Part of a small language model's weights.
Size: 15 layers, 4 heads of 32, MLP 640 GELU, vocabulary 14451.
Architecture: LayerNorm before each block, no position embeddings, biases, tied embeddings, ALiBi.
Training: a variant of Adam for these matrices, 174M tokens.
MLP neurons of a small language model. Each row is named by its layer, matrix (up: input weights) and neuron, and shows model dimensions 0-159. Each number is 128 + 24 x the weight over its row's rms, rounded and kept within 0 to 255. Numbers have three digits each.
After each neuron's rows, "fires on" lists the tokens most often at its 100 highest values on Wikipedia text that the model never trained on; "fires in" lists the words (lower case) most often at its 100 highest values on Wikipedia text that the model never trained on.

L3.up445:112147084121150171138125158080171140099131110128107120155145117132179140110127121122110114192135090088131148128137168150134150138118136116160106124169131141107100079127182137137124086107099114140121153119117107127146173114125151078089124123086149158152123151153122122151153104146128129147124126122146168140138134117140173106128143109169129082098131105086155098141103142135117129132120128132109155152094145165146109094106104119147158126119132142128110093112075121118071130106175113
fires on: " to the", " in the", " member of the", " of the", " members of the"
fires in: "the"

L8.up345:137123091095110171126125153121136126140082126108112111144160119137138113154098139108139101123133152099116159191159138104104124148103139149126080131112140163127110119108153154145142104168176161137117126129181088138131107143105094163094132100171138117130121123148170130139148155109133081107096103134105148139103122146163101113128159129121083108107129136109134128138101149127119108127102089133122106116183125165139152099105066122143161128114099157158121060121124126138091158138102143
fires on: " was"
fires in: "was"

L6.up456:100134101123128163112124144131104125112120123136097132142123122195118140087099114119119136164124158143100110102095119130137106155084183084152158130154142151142132115152116126185177141101145071157175166112139140137135099153128113137127105112106115119162140128183124111141138095122120108158114088135138097114116157151113068137137124081143154123103128123133145102121141136110151137106130155127109167124124090134117159126113061152113135168121113157152163146106153106098137097115145100
fires on: " by", " for", " to"
fires in: "by", "for", "to"

L6.up162:125134117122092150156127156069136144113130148147103121119168115126120150118136103115107125164122127140125137145094146119127149138135123118125115096122127150197077090125142144147135169162128137152123160095130127194140099127128158132100124145123163141179154112190151144107121097113098137125125138106100169101175146145121140103142117133163145122106156118132182082078133147129054144117153099153118107119135128153127099128122143124142128095117133170103122079118111097114098129142111137
fires on: " of", " on", " of P"
fires in: "of", "on"

L2.up624:131150092123143100138123128163152122137154129132119125106143109129132128128128117133123090133127151119103111137091161120122150137141141144117137113107128169146122122138175133162142135162081117122127159111109123107116093124141166107157112100109105149157158113169180105065089125158120115124140109120082134103132147148160116112134084143170150125121203099173136141105121152153141139109127139142113149121148122115084091145116108141073164124145078083148124169080084135111159156112141104
fires on: " all", " many", " several", " in two"
fires in: "all", "many", "several", "two"

L3.up476:055143105115120154144103129106159147106118165123142154147144108076176131172149147130130150149131156106108124116182152119134147140112159160129104121163090131159126036135182147130151107121126127122118164127137099116091103129113133156101141072105170074118158124133134154146144146125137137088123089155124145120154166090149113123116118126171119139121116118147134109118137126128098112111118145094134141133147149119097149081129115080152135132132139142132095115132115105102147132114143103
fires on: " was", " He was", ", he was", "es were", " He was a", " remained"
fires in: "was", "a", "were", "remained", "as"

L9.up325:150134149076172159122148152138115118107121129115144148141132121182125170100137126120189165131129153137081095141130130138138150176113140154115137142145117168116145114123094123097113137182102103128157130115162110129144126127179136099159107126102091093145147095119122093078165117127122150153182101121103125119104126075107103098114123084159153104179115125125115131143132114117130123094134145144078134119104144154103168133130130156122109095102145154123127128106173134129123148101121167
fires on: " to", " e", "ul", " f"
fires in: "to", "e"

L3.up514:162158120158141162137134161156115158135115084101130130166095099117162118130131122118085148120094118167152137125145140150122165109174098118129114138121119160104122147127107136117149119155165093109113165130103123103135152134122165137163097120091070127127128095113142117100119121150105118185129119115140092102156105155090148115099097139189107153132111125132140108139152138099114163122149138123155130095149138166093085142144132113126159149169081139101155151078102147104103157114155123
fires on: " the", "ill", "il", " This", " It"
fires in: "the", "this", "it"

L4.up369:091169129113083158151146136091140110106167078112149147113111086154115130171155155122141157149114154139132096142110091112131140102091138103110115127153111136158121101115146122105112102099144112132136204094169119116106141143145118144114143086086098100086158125124159127174148107135119130134099105103174139130131119167107169118151130087119108095148131132110149171151135124156092139127160135124112113174095148124123120113125105132115112152105142188145145119150124106125111089109129150
fires on: " for", "ile", "S.", " to"
fires in: "for", "s", "to"

L12.up361:084141145137092147137183146104098143092118126153147107104152096135116144119145151135122160109130077114122110144125152164091122127134134171133146111130121134148150124147137171141113169137159107146177156128159122146146109153137152144137132150114127170127121107103124078151090083117123118119155170111136142180094104103136100149116102076110120132170121116138084148126120108104144124105156086130086113123138088113105139110129065136125120187123099135126138101132142149150136098178141106
fires on: " In", "in", "In", "On", " in ", "4"
fires in: "in", "two", "on", "4"

L2.up319:128107151146159108154149104159141156125107129150138137082091142114114143136145172144116141123133123130105115110121161119127149130126104127141090080134175138085142069112118125127135138089100135142151106116157105109122147130123161148157134086121150083149121135151125159105138112127189133151136138167119100145152152115057116170165135122144163159109106110138150111148144132147165112159169101109143077134123144080126153116089095120105145142120089114115133107116098129101169116076144127
fires on: " the ", " it", " the c", " under the", " a c"
fires in: "the", "it", "this", "an"

L3.up73:115123087128146180153161158126131154140093128102142120113076095118088115101112166146142149138106094095106078122115149129111120124156119124139139128164109154097146072165153133147150116073102112128099137173179110109138143151095166127139123148153165124137130112154130092117147103103132148150127087122139135148147145091138169157132112153128138144154125139150129140148132149128119139139153110136105102093107132112111092095141137151106148156065082129133155151119117148156139115079147085
fires on: " that", ", he", " that the", ", it", ", she", ", there"
fires in: "he", "that", "the", "it", "she", "this"

L6.up305:139100138162161143132094122146145120149135136120089098124096116088167086125140154136128141143121169130119156163114114102086093127126172139152092192122124086141128111126136160118143116084172119100108155134099102115116164135137094152118111082109153131117154105132120129113138113152181118099163092080107170120114168127135091132119132145149105125125119092122141135124106118142107094163092114155111145129114122093127149108131154158119129111183136133112124139133077110143108132181172129
fires on: " is", "opsis", "'s", "man"
fires in: "is", "s", "pexopsis"

L12.up277:132117087129144138096176173105150091182147140129139155122098093138122130149126099146079127123119157190101117141131123124182148103093112133119128116159122143133103100114127133102080099136112132139146116172111093089086160113113139136102126139139163118118130111135183123119112098109127168120154119108124134112137140132074165142086084130118157147170088139138184111140141162140146093101108106146119129147096119106111145142161119145122166094134127152111135110122120154135146146106140167
fires on: " an", " as an", ", an", " of an"
fires in: "an"

L4.up575:103121116142168139124206111173151144121126137113127161118078118090116134103146148113159126116076123113093135105123111128116097107190128135153103167106131136093091107161122135106168122127091088105138124159157132126129071157145142127133106117114112093116141102127145109075132122137145137141155111156133106137142117117148122125109111129149115144143107111131127143139120143129154113156164172200133110132137151139097141122138106145126127166131112172114170101105138112094171152105095085
fires on: " the", " and", " it", " a"
fires in: "the", "and", "it"

L9.up299:128166098118147137129129175136158118078132093110123181109099123129108163086115133144163140130136174086097111112143120128115118137159170115105103108133127172145092115120104165119124087158129114118147123116143117149142101165152134148114115138171156102115127145121137116111147090128155162120133140134152150138100171107165080107114149107177104146127149113080145079119107134098115139141146128162096147114131122130105086147129101175123142150113128184112120097129161102142159132118164091
fires on: " to", " de", " wanted to", "3"
fires in: "to", "de", "3"

L8.up527:158105150115119114135166141110122091108139141150092117099140136070161161121104125129127125159165131141098125106104169144116150122177152144119114133131097139109158107113149122090126149139122146132159169120110112121201124133148134091126177166151158109160103124100145118126114098121139146105184145138147163096138115134132086104146123102137161115122147105159114088147158103083102141114136129119094159134127142131104110088140109145115133148087122176095144085112115088123164099135144162
fires on: " de", ", on", "In", " On", ", in", " In"
fires in: "in", "de", "on", "new"

L12.up345:123169127107179118112149115163186150142091136134121181118092117111089132125149116133162121104139177147104123123116139182125125130121171127139135112117170146125139092099143166117139109118083132111146112169150134096085176147109140094150116131122134152134105107151127113114102162118166128134107121145126116100126142111135087134090120108155118139141100104112168131127151104140178142153078134098149127119093167095121105116152097115114131180129145119160142109103150076140156137116129160
fires on: " and", " and other", "3", " many", "s and"
fires in: "and", "other", "3", "many"

L10.up548:128143136095133131163128176128181152142124165141126142138118079085123138141126152131148108162127137125146116127129141116122115103089091147125154143173166125118142054128151124163157142128165099099165153129090124142072129145129136100109128159143167128156138155147146095086122122109116109111108142117147115132110157091146153114106130117135099142084113111136179108136150126130111136153120083122120121142130135153097122130140092142146159160087115153102119048135105126098132143100175111
fires on: " of"
fires in: "of", "in", "by"

L6.up558:128166111135117149118165148134105099137125116159134124094138105103096161097101125124119134129094139113167131169105104177141128125183106132144131109157101110118089099134183143143115169112120092140115131110098152100127180142125108100137117131123107138080157112138197121145083138147123108121150126153157144102130173122157074101085075123139133156137153081126110093128163091129169165136116141120114125118114154139132123123116137150085126124113165124130125139119147108115114162141176123
fires on: "s and", " and", "es and", "4", " These", "ers and"
fires in: "and", "these"

L9.up387:103119117135107136111145180130168164121124161107093162133130110106109160113185135135155092182103140123121103099150101140169111136119179120152128154144108117143114062123153146108113120138117126161132136162080109100108184078107138137115125144145140091124152116133134095116129099139108140108106102130129135164136133137084123152115106120092095141169104130109148131157144125144168132087127092152094125141110122130088127125160131144095137154086139118119104086145114128098134172169152124
fires on: " an", " with an", " is an", " has an", " to an"
fires in: "an"

L9.up22:128106122111134141154115195155141112094127096108127154092128130106128199101095145141163093127147147127094135156129120125155144144154211108121123134108123141112103094151149132106138058161105101111101148131135110154150131146114104109143109122164140112109122138112111137137105155093157131147159105117114102143086129145137095145112142130181110132144121087094129124179103144100129119087113145126152120145098108126131125125102154110163148122106115105163147131167133096151179142144152114
fires on: "0", "1", " lost", " | at", " pm", "4"
fires in: "0", "1", "lost", "at", "pm", "4"

L8.up544:139195165124123123104145130149192108131080147098163133163139143119167137153108148108128114138094107090133126125152173126164153100092155135129108127162125154100135103132158145157154076103140133095150168139097125129144143111128144127108108136139136136184142085141173127121087138127137094112069103137115150096189135127126117120130131089139085140097122127136149121132124148127135149121134153111124124079060134138106108119152133147113155142095119167129127119104114104121110125131153123
fires on: " the", " to the", ": the", " about the"
fires in: "the"

L9.up120:115077136156136109075219170179108112148124131128119157139120125115154126149148107123136117180134113131107093186134132159134136143150162127147134150116141155121107117121130128098162083132122131132164124143103136157109147098164152126107119129117114135138111138130110137107143152140128173141127121116125103081119160155096123141115075115132129120110090113161163117145146099145131113129098102119107172085104141120074121119114071139129161147142093144099134122110128132103174132110167152
fires on: " an", " An", " is an", " in an", " make", " of an"
fires in: "an", "make", "animation"

L9.up400:114175179123119149120148115140181174125128194154109142142119118114102108144135166128162098111098147075139096146089126125164170109110156175097144111146075136179124114124153144140143112124091105103116168105115091134122157129150140133129133177153134140147120107128129123177107135144147106130121136121131139081145134121093086132108110125143151152122142121113162116114128148098125135099147156131101102121101116135129081121110157137133103117117137157105151095117096095118113152151165178
fires on: " of", "'s"
fires in: "of", "s"

L4.up491:136135071138113181176175140121179125114131142182103110112109082135142131115130095105106129120124130095123130144153120150132134124142124149123095157110094145104111146133084165165156095149129095127124150119099130104156088157106124108094097114113146129152104140147183123143148102130127131116119114133143173152104122130119133103144111132157127148166135111115172094102105196151091152161147153138104122130119144142119077134091106100138122141108115137141113099092099089074130120137140122
fires on: " at the", " to the", " in the", " with the", " from the"
fires in: "the"

L6.up285:131139102131102146156141151146104090126172141133110138136144105139144079131168077113108177208136153088130134097156169128152119150133141108138077128147143120137136109151169129142126095165091116140127170093091115139158160165142132137110139106118130123164132125148161155144175119115106123136110112178131131120100141112127116137185110093163104104092140112126165122117160138118092149131088128112139143107117132117115094111069142157137129120124114115140123093139132159087140119136157114
fires on: " to", " to the", "ing to", " to a", " to "
fires in: "to", "the", "a", "take"